MLP neurons of a small language model. Each row is named by its layer, matrix (up: input weights) and neuron, and shows model dimensions 0-191. Each number is 128 + 32 x the weight over its row's rms, rounded and kept within 0 to 255. Numbers have three digits each.
Before each neuron's rows, "fires on" lists the tokens most often at its 100 highest values on Wikipedia text that the model never trained on. A number after a token or word is its count.

fires on: " is" 20, " (" 19, " was" 14, " " 13, ")" 9, "." 6
L4.up480:170087157164094090133139108145159191136090146169172180158131135122141180096174080163161083132200143117159158137174054140172174114140107141142079165152167135176142174133146116078153131114105052115097123106115127115125118047162092119152137155155164107107124171173094071121092115109171136085128101113082110135119179124061086110115112105145133120134109040153150177111101114141108138133137125118138120104125168135156109112110073084119199082151126182144094168152090154065125153105174140078090131098100103213068120122153139127135112171130103110113130135154162109147099145180141092113

fires on: "-" 30, " /" 15, "," 8, ")" 6
L4.up451:147116119145088134132170087093119158078141123094090170129150123149157106106147096121096094067150089109151134088141110145151103097184101153110121160106151075151134117163147139171118162117088103172085146137124085096159156112150112170127160193140122102154127125138096146121175132087091182112100159081136147157175086142100161144143122114148167118063152083122069177109133179097143134147107144089127103119154135112136142148182178097178112081156172123185074115092077153110150094170047113147109110110117127168043161132143071112161095105203115055105129222169175136127128096162120161093

fires on: " |" 18, "ric" 10, "ac" 9, "rac" 6, "at" 5, "oc" 5
L5.up398:075107083135122144115103134147135102175165080108100148151171131175122134192133131145142106163135142101101100154114134163180191150144085157086113156131113131110148148102096132146087185093170096104088152122137158099148113213112195100093088083185125103093100124208121100138113145202123130115082106118133153132180138130139106102112059173142094132110140119150130128091082165158145163097126099059090140162078130170145177124179096116152146137142101140168133124113057098151075136103136116160142109064182159101135148133110090159115143210193085107108151130049111103127173135097154110151

fires on: "," 67, ";" 25
L4.up519:155189131142071104069185152157155116158093158170163126107096111108120107115036110099132144117174120125088069144133132139112152103178116140147159109125138181060114109114124090142141163131092061129153107140099169137110118086072125112212081133133113127092154113173127083181106138127143136095105046117077120153069123188109146165178116121133087140128182112127018055141174176127167129106084133119107140091145114124170115169104077114179158123125087103143118159112135147092156139162123149083116122123176099125105111120138124085110163158169109137139169181169128132113133103157093157080

fires on: "ly" 14, " was" 13, " be" 9, " is" 7, " also" 6, "2" 5
L4.up165:131148081166142113100080177110174133098143082070091100133143088102140120101104106113128098131113119108133090104153093192080178051143129158130168178077114118105151148112158149149171187093163118146137097154089097151169071076091144175112163200148153149113133124114144121114171134135168121138072209123152149105103147115175120105159153184188091089041161146138086135088134155139161113103135127121135136140140108123124131122154112197140117148094047167119167149103166089100118146099150087071105105143122122096160084060135127153114149160086120145159124203167151152161146092154108092095

fires on: "ers" 13, "ors" 12, " they" 10, " police" 6, " people" 6, " group" 5
L4.up461:135129114122173156122134152131110165179141141215156099120093132123069092134110148154064152113094144113124096121127118142153132131108100129081168138119160130235128112105146112137184105179144099127138090090120150131110152152098153122165102139146097123064152078084126149139087177118138159087116140114110064090116126082117220162147082090116097060113139182115151085122167144135131076127115111163129132103074136124168108160110170109085128112151065159095104118124170123115133123130122111139132107096169126144108135108117051110253169160073198104187152155139190121123132132155124109091

fires on: "." 39, ".\n\n" 15, "c" 9, "," 4, ")." 4, "ac" 4
L5.up766:176136138073131115156181081098190154149120119183124114077102130148126178108092109150138139131132141177102154104144156113107172154115154156135070109122131092118162112060128109124112139150128111110187112086119140104096106150127163132082147103077155146124124074172237148163147096157154085155155139100160179094142139091091110110171170125166163140144150197107111169115114140102060062099165104074124110076082060140115129113142127127188088083143120138147091107079119166184111105112110134123147070142113146108156097120066199138200136114147079124099077152142134122165153096085148150146

fires on: " and" 41, "or" 11, "ot" 7, "ological" 6, "ic" 4
L5.up407:111071140110088132131110165138146131100106101102103148153094113121149133151145126162125222130105115151096092134133107096147073169153177179079144146105144133157173110075112090082127089105174098173084094109171138159054121156101115110090187134132122172040104139103079122129089106096077167138234156122196117144125168192144150118172116106098090054143183140122137162161155170150159103112129126158171085150123166132133159157085173151123117115118115183127142146125107122114150101132133129092117121082136091116109126130166169105132091206136150112157101118122168184089083120094118181103

fires on: "ed" 20, " named" 12, " by" 10, "red" 7, "ated" 6
L4.up331:094134132140105110118174087150123138157068143119119105120161151101145078089132070089089101131140110107102143147140109133171119096154193130128104149096146113144143030099144184072179176180106078161143135079143130150142155109050167134210126084121157173117112145140141128104103139136205145172081160140113128084149184113078129085108131104144097128116133131105138142182131136103132048143150125146139147149129122125132161128133089146177147129113100143126139112081102116089127092152155107133168133074083207136183148152098094124045185105147107157108171121066140088102178108182095071130

fires on: "," 27, " time" 16, "9" 16, "s" 10, " century" 9
L4.up763:129120124106101128161180142133117177135110092100118092061151122146146148140161188093117145139138094126119104139111165180190052176118078168182105183150080109112127147150040137180145128078125131118148096151187119134094156085176115134136162143141140108105127154067107129148096213088104163137075117082145112133126178148196128128162137147154120149121135105121173069162177119107179117127077101098103107110114108163095129137186218119118132153121116159071087125061160144134069144120119126128081161169130132124075149160138122127070114121123151114108170137127152111155154133113112110225

fires on: " " 69, "-" 5
L4.up487:175118141108077157093116120112131113146131135074115148150175162080130095188130119100130100104152060098106134183142165162130067107219106113125154069084100131132168083184107073081108107126136086100089140118147068177122147101112083109120164128149169161107176085145111151090148123137084185116168160085172167171126191164135178101146089109144109087107158090105188189157150151116110173130130147130123139168105130114161111166092161113151124073092153072171152118068107158090103149117129190115080078116108086123092139113114145113104168183096129107108165115129145148117127158157191138121

fires on: " gr" 15, " had" 11, "an" 10, " le" 8, "ar" 6
L4.up516:131071144127136093116122114135115217088138134101100148120174147168173129198122110099113132135090144170155177132121138182117142111132120181165108156167077106091163098076122116154117148048161131168133104145123125147170111159124110103135157178134133149159146150153126083161151143185097195097124104144153152124128097061135095110105176034149092120160041145156138114097105138124156103112125101146129076081119110154127104171106105144132136056104113094172088091122125147171124097141186193073094052125131141164128122131138083165083169149147142095118162087168137085065097098146168117139

fires on: " of" 54, "ally" 4
L5.up171:146165093146123146131086154164092149172096154116182096040168091146149131102111138128166123125168100118145144136167149128109108095129070127114141098116153168091135123088153119119174188124083208139148132180126110129096138170102148146070143203103090143145161112079105189083161074097107032105088175170158112139122181110138108121145084124170077113044086156150121150231135130135138127125158115122144111095091078070110118146099139153123113193141128073166152085102071127108110108150120093137089084134132071078146084150131148131150121149092141133134135116110106146152122138146166138101

fires on: " as" 13, " Cap" 9, "op" 9, " named" 8, "ose" 7, " a" 6
L5.up491:176139146133128110144090126119135102161141093115192105112160157141107178101086094125116080157077058167117129157145095113083169154197156143124070120131086089138092155150114172138153127095182093095115150106102087110155117144113096145128169108067070089096130165141062128123119141140184129191130105140058116065103152148173074116145142143237083127212146142100110133146130169102166133117126136108170190084118098110136180128157140115099097143134145137140181135118129163107111104106129112156146110153138156106123171095132131097120141068136124108049185187105147080075168129151135100118

fires on: "|" 31, "-" 28, " |" 19, "en" 6
L5.up41:129106099131140140148117147162179117096121190135107183127236171117049165154175098131136138147102127172147122139168129106142159164080184141138140071129151182193100160114137117158081143111088104115157140163082121116131132137107094094131176116087169161175153124111148189163154122113125108125149057151157091104114162150131187103097178119183071133089137133112144109135130094121116157139073136113156085117113107124117057132143113081163139089105111133107131142133077135115112059063089081127060124175127162094101128081105159110165135115092138089088131181154158097120115076131158196170

fires on: " |" 30, ")" 20, "." 13, "1" 5, "7" 5
L5.up677:197137169121124160128120157113151101132136158134103126123107093138141090092122057161129185095173178174120121148193140071121072126100133141146128134061118144120145146133102086106112149112138149076167145104162108134147165110113082133113117092110123078064135100088165069177122170173133121125135074125108101096151172163116112172054121157169139095123103162091079110093154131158115120110128113154197150124138070124143163114132084002093174100160118204118148166071109187096079138100132147128135112089147188088157106129131089153176169152123118141113138132108171122121138125177178137124

fires on: " |" 27, " h" 16, " Candidate" 8, ":" 7, "ac" 6, "H" 5
L5.up687:091129084136150108182139129151169162173102052139131133106113145164114075097073067136067072136165090123127165130160167127148122125093114098100134126119132098081154067106191149132113099117116145148172157089122123090099160207123174135141163096140132156106131091138093156050128106138142111135179148161160131176152090126155130092122140164099154102083101154210137107062111176132176110113140104072129127187083089075153108135136061143131157128101118076155163157023165078159121151101120137145158123128138135154101101141107149152135126128201178084133080150159115092122141102153128134151

fires on: "ig" 31, "rup" 7, "op" 6, "ic" 6, "ated" 5, "it" 5
L5.up488:119129105091119160173109170112173089109120108147152121139117118123140110079140131095090137174125086099159084077165182076135161156160104169166111161146127104153145105133152157146144150092195149089122146122169078177099125127120125144147120115101165188103191082105123146157094208099115121135135088176063119082090217134100148113112181136164080126157122086097171165134107112113131161134101109135161124156091128097091147118083132157131103121182183170132113097181054163091134150139154121145141073137153080117136069081173147153106153145134135152126079147091091148097191122041103175148

fires on: " " 46, " sc" 26, "c" 6, "-" 5, "f" 4, "ra" 4
L5.up274:089191185152135121113145159169142218118141149104059115131159127104078062122141076138160104183118128128143107163173114103164129108163072080139142128098138129176090166131175131095136081158093065127173149139140117148117080108153128116108073153151140130117116070130102107178100118133114161156106092148137178110184115113201111127140131139150106114149138118062157121151141120107173163165134159115110092157136104118154105172142207081130171144136166099126111146120103148150141091111151192115053071150084181120129210074090097089139193127124105123125156144118122091111078152103113067145

fires on: "." 56, " and" 16, "," 6, " he" 4
L4.up291:120117152154059136104133210126153108150117091178208129061139141157056098117143166168179109171101116162126099126114132084084164135105028184091103127129108140138166153129067097121123139100224129138126155171105116142127059095137155150129163129087131147122157113103145106115113143173175161093119136124098103098086149136140182133128114124094087158139155137146118142142130095137070108080123078170173143152108097139045142074132106175099127142178137111131091108117119144174139129145109078084126099171155117060158120187145149141107127171197190139108120125140128141131126143099118116195

fires on: "." 47, "\"" 17, " Th" 10, " the" 6, "," 5
L5.up598:115158144104108131129107136143133127102129177081133199046148126128092144102158111134137140137135109166122123183178176080105150154131104094140198173097129102143175156147117100131122120125090185173085107132092156109132051152156135113118139091084184094142111119139077125120103122145129116194182141148106180102160148205122159111092073153123164107088130138139105130131079079106147165068105111088202154090093149125071149114117161136093117134162150178112127198103096175119134135159133124133123186099159187183146114153136085119088168118058110105101168168142198082091096086140105121122

fires on: " to" 36, "os" 13, " of" 9, " at" 9, " from" 7, " details" 4
L4.up682:188148040084168167067076051160132185155133098117148185149100088168175122133175116103115130103163114141114147115096138129084135162190068125184130106095096131128127163112110159156144110130118162139169051128100117093124147159121148158137192074154164075093144141120151140142154149087107138148179052093097138109166160130128053123070188176142117109130207134128107155116109158113163109100149128133090143163123116123149135104140088099110114137119136167121180171112087113063101143112122140104191144149091141099103128114138134115121136121154197175059130103161078163121145154096129153132

fires on: " of" 30, " all" 18, "re" 9, " All" 8, "b" 7, "on" 6
L5.up741:138160104127142087125112113148118104185051155137150121111127149108180103127134125139146118158102155088155078172178172122121134109153078110084163150092071199111122134123157114126118159098095085105116117149085161135125129158126142165125101178121156121158119124143145139149180112150132056140112144093129122094177119050174154170130145125162060206142119091130156128173119174068157133187143097134182106119073094157126015141141128139151156176133053147120085087106104121118173144110130151144114115164193072082120115111147132083189103182095175132149091159088132129158132152095092149114

fires on: " in" 49, "," 7, "oy" 6, " by" 5, "al" 5, "ud" 5
L4.up508:091164166166131133144103163157118097140152211173135090151118139198116122145121169124069094126154105196142154072092133173107134087099151076166134144138155129091107126071104124056163172084132150142178164097129176121126148131162125074164111155098122087148120130091073105151108060098116140125168092165159129136121127102106182114142094113173121149132189173098099138128184131079051120107156152100123189145137111112158061100145081131119100113144144154092155151121067157097121167132127075116101136104138160098102176140050115097069149110085136109094106148143195147107098134166088142127

fires on: "," 91
L4.up107:131153158189160125131137081170090188083146111144114105140080108104129116085133123134039089165115109098111126108167128151098207116140142108123081182112131102090108086116139067150115166127176087173105078125131089104167178149088117071157119175108131156155179142123138065159112162139137185130116086113175091165138082137133122175138173098075084148140182124076095171121179126180139119114131107112104132141147117157139148229106104119179141157190077131176086108131076144100148087141152132157103098130097094105087168162173087147091151182160102122135108132126145139100107098107105119160

fires on: " sc" 59, "c" 7, " St" 6
L4.up497:081129102151086159125161149156130170162052127103154149084152190130109116147146111144170146160133204177115074152151134112124111072112110129108070114154150149098106118151100101109058117133113113126124117101142036148122112190158173137135092102129131116077136086099160172180157126057097149150123171069126072079140149135159212107177117187155127121147139122145141110212143167112164128187107121114092147133095163108138070108128181091151121129114085074144090097154096183127095157136140146094108133150089103171164155145119119113077119090149123128135069159148136087106152133105085147181

fires on: "ac" 19, " |" 16, "ic" 14, "reg" 8, "or" 6, "c" 5
L5.up376:134135106107121137174113044108146111156127130091136052097184081110145191145097122107114123153161170142111117163170178103150110152086115116169136113078100157182098160117160083138133159100127116108148139085184133149030078036162151108093152138146167122174155111121111155178157109124056109135133157172148022098138143120073136127102180136182130133103127096104137173097148149099181091166158120142143064129157110149135078098169153146101145171163120106147112130138132188140113115125154094144140143157124114138084149121085122151152172116147180139120123143126176120139118133065117151054

fires on: " be" 22, " is" 11, "lic" 9, "an" 7, "ort" 4
L4.up727:164148126173140125123119116100152060115155182089124098103139113116176161154119091178174161138047143125128083100105118171144124083202159120178115153169073158105052121139117104095148138051180089119153111120097108138138107110113125068116168153156179121088140102159165125143059074157126121064080156171177130120141117133170103115078134093134107127123080159107152139116118163120121085122100136133146158178143113114156175147124145141197069120104122075129155126158084140107098136107170125163139072099099082142103120110175101181113198154131153080132125086162177081171113178128095162131

fires on: "." 24, " dec" 14, "202" 12, "th" 7, " k" 5, "c" 5
L5.up589:078119165112097166195125119197174175117160088129194145102109146143117122089126091139140131154137107121056116098118190107164107126151113130155139110096164118150141092085097109128161139143135079150095149177080152133130156130127085172125103090158150100118147114085172159063124083150143171149154120099113108079107082184154122152197136113119123112107107095135122165188051117105149083109099083130130152128109044142068140087153092136156081045179147111147088109126115142127111115144153110097171101158138123144162165147057094116242092142123122143136173128125096120082142177123137137139

fires on: " in" 70, " of" 7, "]" 6, "ear" 6
L4.up179:091132134121140196102052203129102172146061074113110117116108187129140160116130188149116142180100092139115070133173103170079124154123157159158115086109146133171135106086135157121091162134153079141049121144106151128083121134153122135156106114119186176154108134152128114125114088160083094084140066120088088163136096171128105113143091115139133147066093136061190141126075154116164182144134126150109143099194061134107084153118079085136107132136080135186105154184095146122124146111157134198119170092153149067092162130118129135151191139124171131140150090135189148098131128137100138127

fires on: " |" 24, "ra" 24, "-" 22, " no" 7
L5.up327:190155140089180171158152097099156105105123125043136194086193120152098122071097071111137131116073144112152102143122178149140128125099096134120168117095108117166168166081093121162133127127149101096107143100122138123168129217099113126127173136191206146128163169142137096153153075105107057111097074136150095187167094131110136174153106110166132177135085112110114153167149098105105128132129145158174101125105154105102120129138163092092154151136143118192172168143119078150125126127069152154106152112194142120098180102097089093116055094151069185097157132111168142117098108129169113139

fires on: "|" 41, "th" 22, " the" 16
L4.up383:115181124065106110098063079124132143109114113111118119144124164085125198156048139165119099133119124148101163106077176178172165163157117149113157129153118134196146171141133151066129103103168157153108114072115163091158090157180127133123120122124137160099107146104114140090124103096125122205163128122148187099111075150109120064127109072144153158115174159046119155148100123127099066128145097108154126137082045147103115078186113159131112153212118133138135137166197114087129157140165128148136110170133131187129112137132102136165158098072078067103173122098139120124162115128097155087

fires on: " of" 14, " by" 11, " from" 10, " to" 8, " as" 7, " Total" 6
L5.up454:118130165115137098127070105114129080146102111111195164117152070157169150064136137098090110103167109172101112070095100120145179086132101098162161074138105091139171219184175176181142098101137207174133132175114231162166172145129119112130161109121175140133071151094143120153137200096146135110161126191089128140152101124164080103100110109128102097174113093082123185103097172136154120129128113113165185132084158137111166171191138131112100103120064179145128127118094120156085091115093148115110121148108177097068134111112139137110165121141148145131124103097131151138153113127144094124

fires on: "," 67, " of" 22
L5.up670:073149141099135133227134164105140103150136089129096122123099124138146145176171167143099117158086215117085102121193121093092132082147118134082092126102097129119117064179151128141164095191106153087167146139158116123154169148061156169111164123109130122142072107151118108156211137213135081140118129119130109066132115158098107127105114126130095111142136140124190127122148127059151094186109090122123109200078109128176101110111076144154150156176136126111161102069087130066128158122121110159091120164183116130151156147086111128163094126126149145111164129106107235135115157117115137097

fires on: "6" 26, "7" 21, " |" 9, "ed" 7, " race" 5
L5.up669:149125127091184156180125109150135126155099159131170161149138113096146149164147093125133177159136093131134077166180199063147167121150094127117117121073154118093100069110134151137125140130199111109128134103106128177108124083071138127155138128125114154113140089088072034123101124051211148083133136136172117133108139142187141089119164073150119140103113182100116125162148146094176128161092111160110101133154120130086120111129164104135098096128111101102046030111150107114127123087146090105173145050146167146182102139174168115146112149135136121166178078139100160209132126133146132125

fires on: "ing" 23, " as" 19, "ed" 10, "ated" 9, " As" 5, "lished" 4
L4.up188:117100137109166084164126149118121151141127029074104117125161179136143167113081117149143123100094063158123136148109124158141173134125141102140137166185080173125102112144112153077203170083126133140130126093089110147138144122084066133183119145126148142176174065096141089122165152160196102154149138081123108076157132081152110151179165111153065099168107155113162177112091156138104096101165107096080132135072101138113117152088081077147117104158137083153085136179090103123151094145135124123085219122095127079170134168094127164092101086178164104113184130126150146138151101150176112144

fires on: "," 85, "3" 6, "s" 5
L4.up526:132166088104164190158156158103124120084142147156138099084161090147045133151082113091137191154122100100063116160124124167164104129064159086154094148114125158091148096102128126135107134123170148129124095147107116134108135127111126184140098085088109151154137124024115150161158155096148086110106128065140119114182196130112095111131097161130152157146136129139133145179119150166110138117076067125125074130091101119195121133134136112101104115094106107040132139070149182165151086208095142096122124136146103092160107106158169169193106108128102136108149122220171146179144167126130176133

fires on: "." 13, "od" 13, "ed" 10, "ained" 8, "ut" 6, "ing" 6
L5.up1:130121070166108134050076208104138093126110142176120089047126218178089174194102148090144136134064147142153125057115122112146161156124142163108112154180124133189132114114090150110127111107140088162128142119144140121129118141105150150129110127090138107173173113116146121121165124143142164152112159085149155108194090081130156169136157126127121141086110125187121195156092159108153102113119129205149110159138124107102121125094067164148113123131072122133048221161104131151124115107123070103119187135070157178133108126157157147130107159099144116121127086117197136118105103074106128094

fires on: "," 55, " of" 16, " in" 6, ":" 5, " southern" 4, " northern" 4
L4.up504:167131111099148105173092130117130106127125098114160145103162109109146084140090172137074129111165136113097133121137106140086128106138110118106127143122107097180146180153055159125141126144158132094156119119078143058074164133176100174171187137159124079123058105135146107105141147084157062119136149175176076071121096123107084157119115116095063171217147164154126108099172170137122107166107074142104118133133186113120064158140107111139118142148107105119163165066110098076140217121142145128107126157141103080109105159137159075184148115154070185107141146120085181127117206160142112099

fires on: "ac" 20, "att" 12, "c" 8, "cl" 6, " |" 6, "ec" 6
L5.up493:137138095139112123143173142086124119197146088101113155101152047115143158146136081121173116121153161175131167132130168104171121113080079096096166096127107119180128170130125112135143143091043174067125130129200127151121079110078158096088109130142205112125105134152088155157137118138083108117084143088085066137113135141085156165148162151122103109087094137132113071082157163100180080100113148160137172168082151129157098080174146179103130147119134146173154158089115123175103143153164191161167095116146150165054154106110152153133111123176119140117200125125073109095192125156104148158

fires on: " in" 81, "," 7
L4.up394:122171145116156166070147128114081161139086178066118123147157103134045136164106135119082117111139141095087165144200143092134156114167091046160109121149078104091110097109113124113125169153163127124183121145066099118096185126088122108196113139133178111181123162110098154120126163128094142062138114142111146145097132160103104145147106177153080111081138177122130089202203186125125120194093155088117134135115125133114120173160128108106147144108106136182095152167138174123184146095142078145165115088134081133078141135063094105069159128143123150116103148136134068115167171177155105149

fires on: "," 36, "5" 12, " time" 9, "6" 8, " year" 5, "2" 4
L5.up577:187154147119111129098153173129087153126154148110183087075097129103133117109172094128137176153094101109123100162074130159137110182100111123160142132083148136073152137101057181151117112084161103124138132077121117158091160171098157169167119183141097102154176101131099123139226182167147102111094104133120138103145077127123163142164061099163169154128110111162128138185120124094112112154104147071127105132141073140117065103209136173132093187145176097078128130080106114159140126160074123140091096124133134070142084095136163195137090146170168184139116158124095096139108157103081174143

fires on: " an" 17, "ir" 11, " of" 7, "un" 5, " years" 5, " professional" 5
L5.up193:138168134148154134109171144108152126082195101089133097117172092106166175201143122095180108129138166140109112079152139112128114102175190134126170134115141184167168082116167119128127080099155182095128137113147131105118079105101084176129150143126173128093220104103087136136164094149098090089146168100140170179133074121125143159121093150158117151093097103171145089141169192125090136145090169040126140063137059101099114135212114086165107148132129128176165136162141131105088102127122072104105133151177126090125084097118121118112080084099184108128116138080090137135161162106157120099

fires on: "-" 29, "|" 17, ")\n\n" 8, " a" 6, "\n\n" 6, " The" 5
L5.up578:173108189104167157123145114180211106150118102072154179095182110121101171127128089104116176111191170106093142140100116118099116142065189132087140124124125122144162109094109135149136151173156173163122099110157143128126125147106081150134131167094118163105166143098084113173156184095132109198151140093200154113130166100143175148120165106101125162126120169083067069177175157084137164117047086119117048186104072118102145125100117137137169154150120140123136126159115111129127134110081086118092160086131130097124090105098059159103137100101102130117086096073121165141126091137197118115

fires on: " comp" 43, "ru" 11, " prop" 5, "ele" 5
L4.up430:074255104156065074149176171100175101091114166127087118128144108116120119108126106100145127189117119175116119123116146090131127127117117115150132116140150125104173084085129144096118141100126106129105120140197107151048149148123159179120113119090177159137070085121135104149154118170074135093100141172059130151201202126123159133123166070184122128165129081094177109135118107129094143121115133097155148151214119176112133116175118129115132085136086122129119185113188161105124130174123105124147137131126174135114139067183177130150089126079102132078170151167128141121179145132131102093

fires on: "10" 17, " of" 14, "m" 13, "an" 8, "9" 7
L4.up605:094123150115112121171142113182129114159065118106056120150154174082125125177111120132144086142102095083065127123152137160142170109164083125108090136098120084107087141160119152137065131158192190116080126110113109179083123138092155100161198103091151163090129109146194118149151110149095109068103185137104153162163112176205168117125089157145190155123075136139162155163101152175138115096139094145160119111172137145128146134147072129102067124150137161126157143025134105131156126088156141183168120129104124168142101089137130126147103169101066092165155149152136095143081168145099122079

fires on: " |" 17, "0" 12, "1" 11, "3" 9, "2" 5
L5.up725:137060117149090146132089163083068126142131130109141085140128098223135052148173064186165171078201132160149131112127143120115172160162108136144133100129090102153169145102112091135119126156179157148123111103179144141095141160096099175066116155106127128098111140084164115133137127125117149131058097155125157133129148115161014129174086204099113113144136130076062163179110166138145098158125155100128170119116098114150073131132129078121132099182131137070140146143126141138150115096122138109136172126136138127106052156157112165127059124151114070117136109089101158101140194108152147156

fires on: "/" 30, " \"" 15, " " 11, "c" 8, "," 5, " (" 5
L5.up635:085112185135158056105123162101102163135109146106141096125122136157130164075181111108155115146173157162118095166137141104123115133058187087126128127117155116084085127118132124112162159146135123205140154148130065115112141145141099060097147162125101122132129076102104151139089081091140144149148087131145100096180109160178132182205122127125076143107156055102089117185113117118148064219079109125155127158144094129165134190170178173113086119096076130127191168061110118156150132097120147111124110127136127155172139141154108112108176114094046096101167110186131144134163135131133078154

fires on: " All" 23, " of" 22, "te" 11, " se" 6
L4.up361:127099138130201091071131068152097082183066144085149090055176142141161132112135118197170160105093122147148171122125107180125144106121076150093141106068181118097101126138143120132193136120118143077089139098105146122103089146142178128134120141122132149078093137146116086184145138132138111144144101152120077135121215133188132087127149086168073076160150097108104143144047094178108127172130098138103132104163123139117123146112159177119152172171097086110154104173139155116090047106093125134162126218167170153150140118162155131140108104097119156109097196114140105135096103147156119106

fires on: " at" 68, " in" 10, " of" 8, ")" 4
L4.up458:105145123124146125166136124176060153179140078161165168109080136091097165198170153134096124153110125113128107116118096152115129122168124172052086127079135136158131151132128126181178087152108126154074136113129090126130137142155105101160114140127129094094071154117190088121182138184111093136150104181182090091122086126089105136034092120150159160160152101136091147090112093094104141139096173112134118087116134120124168155126116131169114126177111152117149148093099089065146121103083149140144077143093096123134127182121168141139145065143138158084175141162139114137236181157217089125

fires on: " Party" 15, " (" 13, "." 11, " DF" 9, " a" 8, "iss" 5
L5.up576:100153122134075156135111050087131140125094138130065084083138148144108191097120113103158097133204138090165084078150105135094138084161148126159143135103176125112173122090174191102143169087149122108118122104174126109112099113133123144119116134094139129157110177123084174135166132136146107136149156200123126125124159179133140156116162079124156133122161041138069114108108125119133090179056160123186160104171223168172117135131093081155132104176141175106143148125088154091113139088171085107114168100129141145108127153182132105144077149080152086135130106107182077125086156065161164161

fires on: " in" 46, "," 12, " at" 10, " of" 10, " and" 6
L4.up223:151136130079128112151141104125159180134103195153141172124085122169129130146124161176128140138108131129133182121167125108073141186141091144098077086131104111223186126142110107173195081126149119081110117130106077133096191143146107090130159107089144091129088128146171133131145086154105045137114094123084189092133157133054125129040154172159124126133195182133134074128069153094083096105148120095088124076156102129108118162158104124114195095144121121145141157148131091061160164155154094110158089168124135153134121126196159108126107136147080138062185132149149145113148132133149154140

fires on: " they" 17, "s" 11, "ers" 10, " They" 7, " people" 5
L5.up425:112091165173087123133124104075077117135116105119120143094071102136113131096114127172116124156115151153175089101053140165160157141120185165095145154153131149119127109117076118128142099159126164186123137147076164169169125063122195166164129129082155059086128075141144136110157118110157121112096081155105127150182098091160119154135108092147123112110096125133132086114163193164190101155078136180128187100107080090198125126085109091105109106146065153122157112151148173110116103109122042097203162104086094132093186124093107181162113182173130141114139144111137116160177120170113109149

fires on: " in" 30, "ild" 15, "ear" 7, "th" 4, "ph" 4
L4.up357:135124127124131136121154163139161157138073130128097105146173166120083134169133124123115100155148107160135139141149126128124150105063107101172083186104058092125130106071083108150110164106092065149150097157172180152082123129125155132101127063166158166188095186140103105040062075122119129103088135172101172111118134168119076154159111081086130107094113141130128139187115164063122086134165153188130143123182153124116099127174132085160098130121124150167111097175184122163142163138150157157106077108092102149124205105178077091155116135094173124146175084120173126103180166121174128107

fires on: "f" 13, "ers" 10, "art" 9, "le" 8, "th" 7, "ter" 4
L5.up411:141165121175081077104129103149115169132135165102142171099076136143143154101105143132128080127099128127119164113119127117229124121106077105132150161141131148107099183114082132142144114158097109151180127068185096159142114122159089103134110168167179161099097118093123128098136174093121103077076120148091136160152158074165147110112057152132112061131149120095087098111193121155136117133104118105214137160152089171139141166102073150102153136136154134139184131107087159108157057123106122137090151112124106166145154053113105098104128095046101153079201176128117144078161134189161174148

fires on: " of" 13, " as" 12, " in" 9, "ir" 7, " con" 7, " that" 6
L5.up140:110169147146094140129108175116131103133142101129164085118107117200142097122112109141152101210157102169120126135133120160130139112134141114176192130112122118123072157138158107121132129143093121112153147138158129123090117188075107128181108186095122155178103113061093126138142163151093098049130139126072151110110127185130143119162158198077052131130125171124180109105131127129116106090127148078164135153106226096106163171189119125161166174110118110133118050136132150130130038166127094104096068140131143099059082090111116163162140094114113211160097146115067113109116144150156146144

fires on: ":" 35, ";" 32, " |" 10, " (" 8, "-" 8, " " 4
L4.up131:246097116144148095033129157102157105126167111193108181140165134129093094099119125125105114154137067119130119136135176115141110118090156106142167165047143100136126069145142116140113079133183181114132127118083080156137150139181148119092093136081152162151146079137149140144094181131092198100182111150117127155119088134097162100092107211123134148131152075124119126124134148102182172102103150080144175202153130146137144142092078138145114110169105158130167201072133104087117142094122093120107110175194135095101162156154105152134126123127144118093053137120129131089143117160120153133

fires on: " It" 32, "." 15, " anim" 8
L5.up180:130162187186146092128109139133116150174142163152128116116120094096124145128110067211118109113159184126147086049135102137118139111105105128083143184141089110155163113136072147097137112093179149107160113134165171170201105137120108113039155141143125164135146144132103089187143129094181102134126112111078151078130201129143136137048128115113162143119159117105101137103096127171062058107137055105126123073148159191162132139169143169138121156126170081120109154135154130043095132114118112073136108157137133079115088126133116144094155145189130181132098108156181116148083177110143127104

fires on: "–" 15, "6" 13, "7" 11, "an" 8, "8" 8, "9" 7
L5.up616:148101130117201174175093136144142141140103111088158144091127128044146171124108126121134185141093038117053078137141102177098162124109124114104129128107170156103087178142167131130132123138136180146215136113209141112120133093083155115049196083107122160096118179142157112137142127088126073085111114166162102142170166145174139159131125140102103128166107144118107090123147121104111145121079125097125123077166105147155098144172145142176121137139111163125092107087150103125136136157164158072181182121093187120136104110170107089139164138159115111122135106166084080098068128107162211120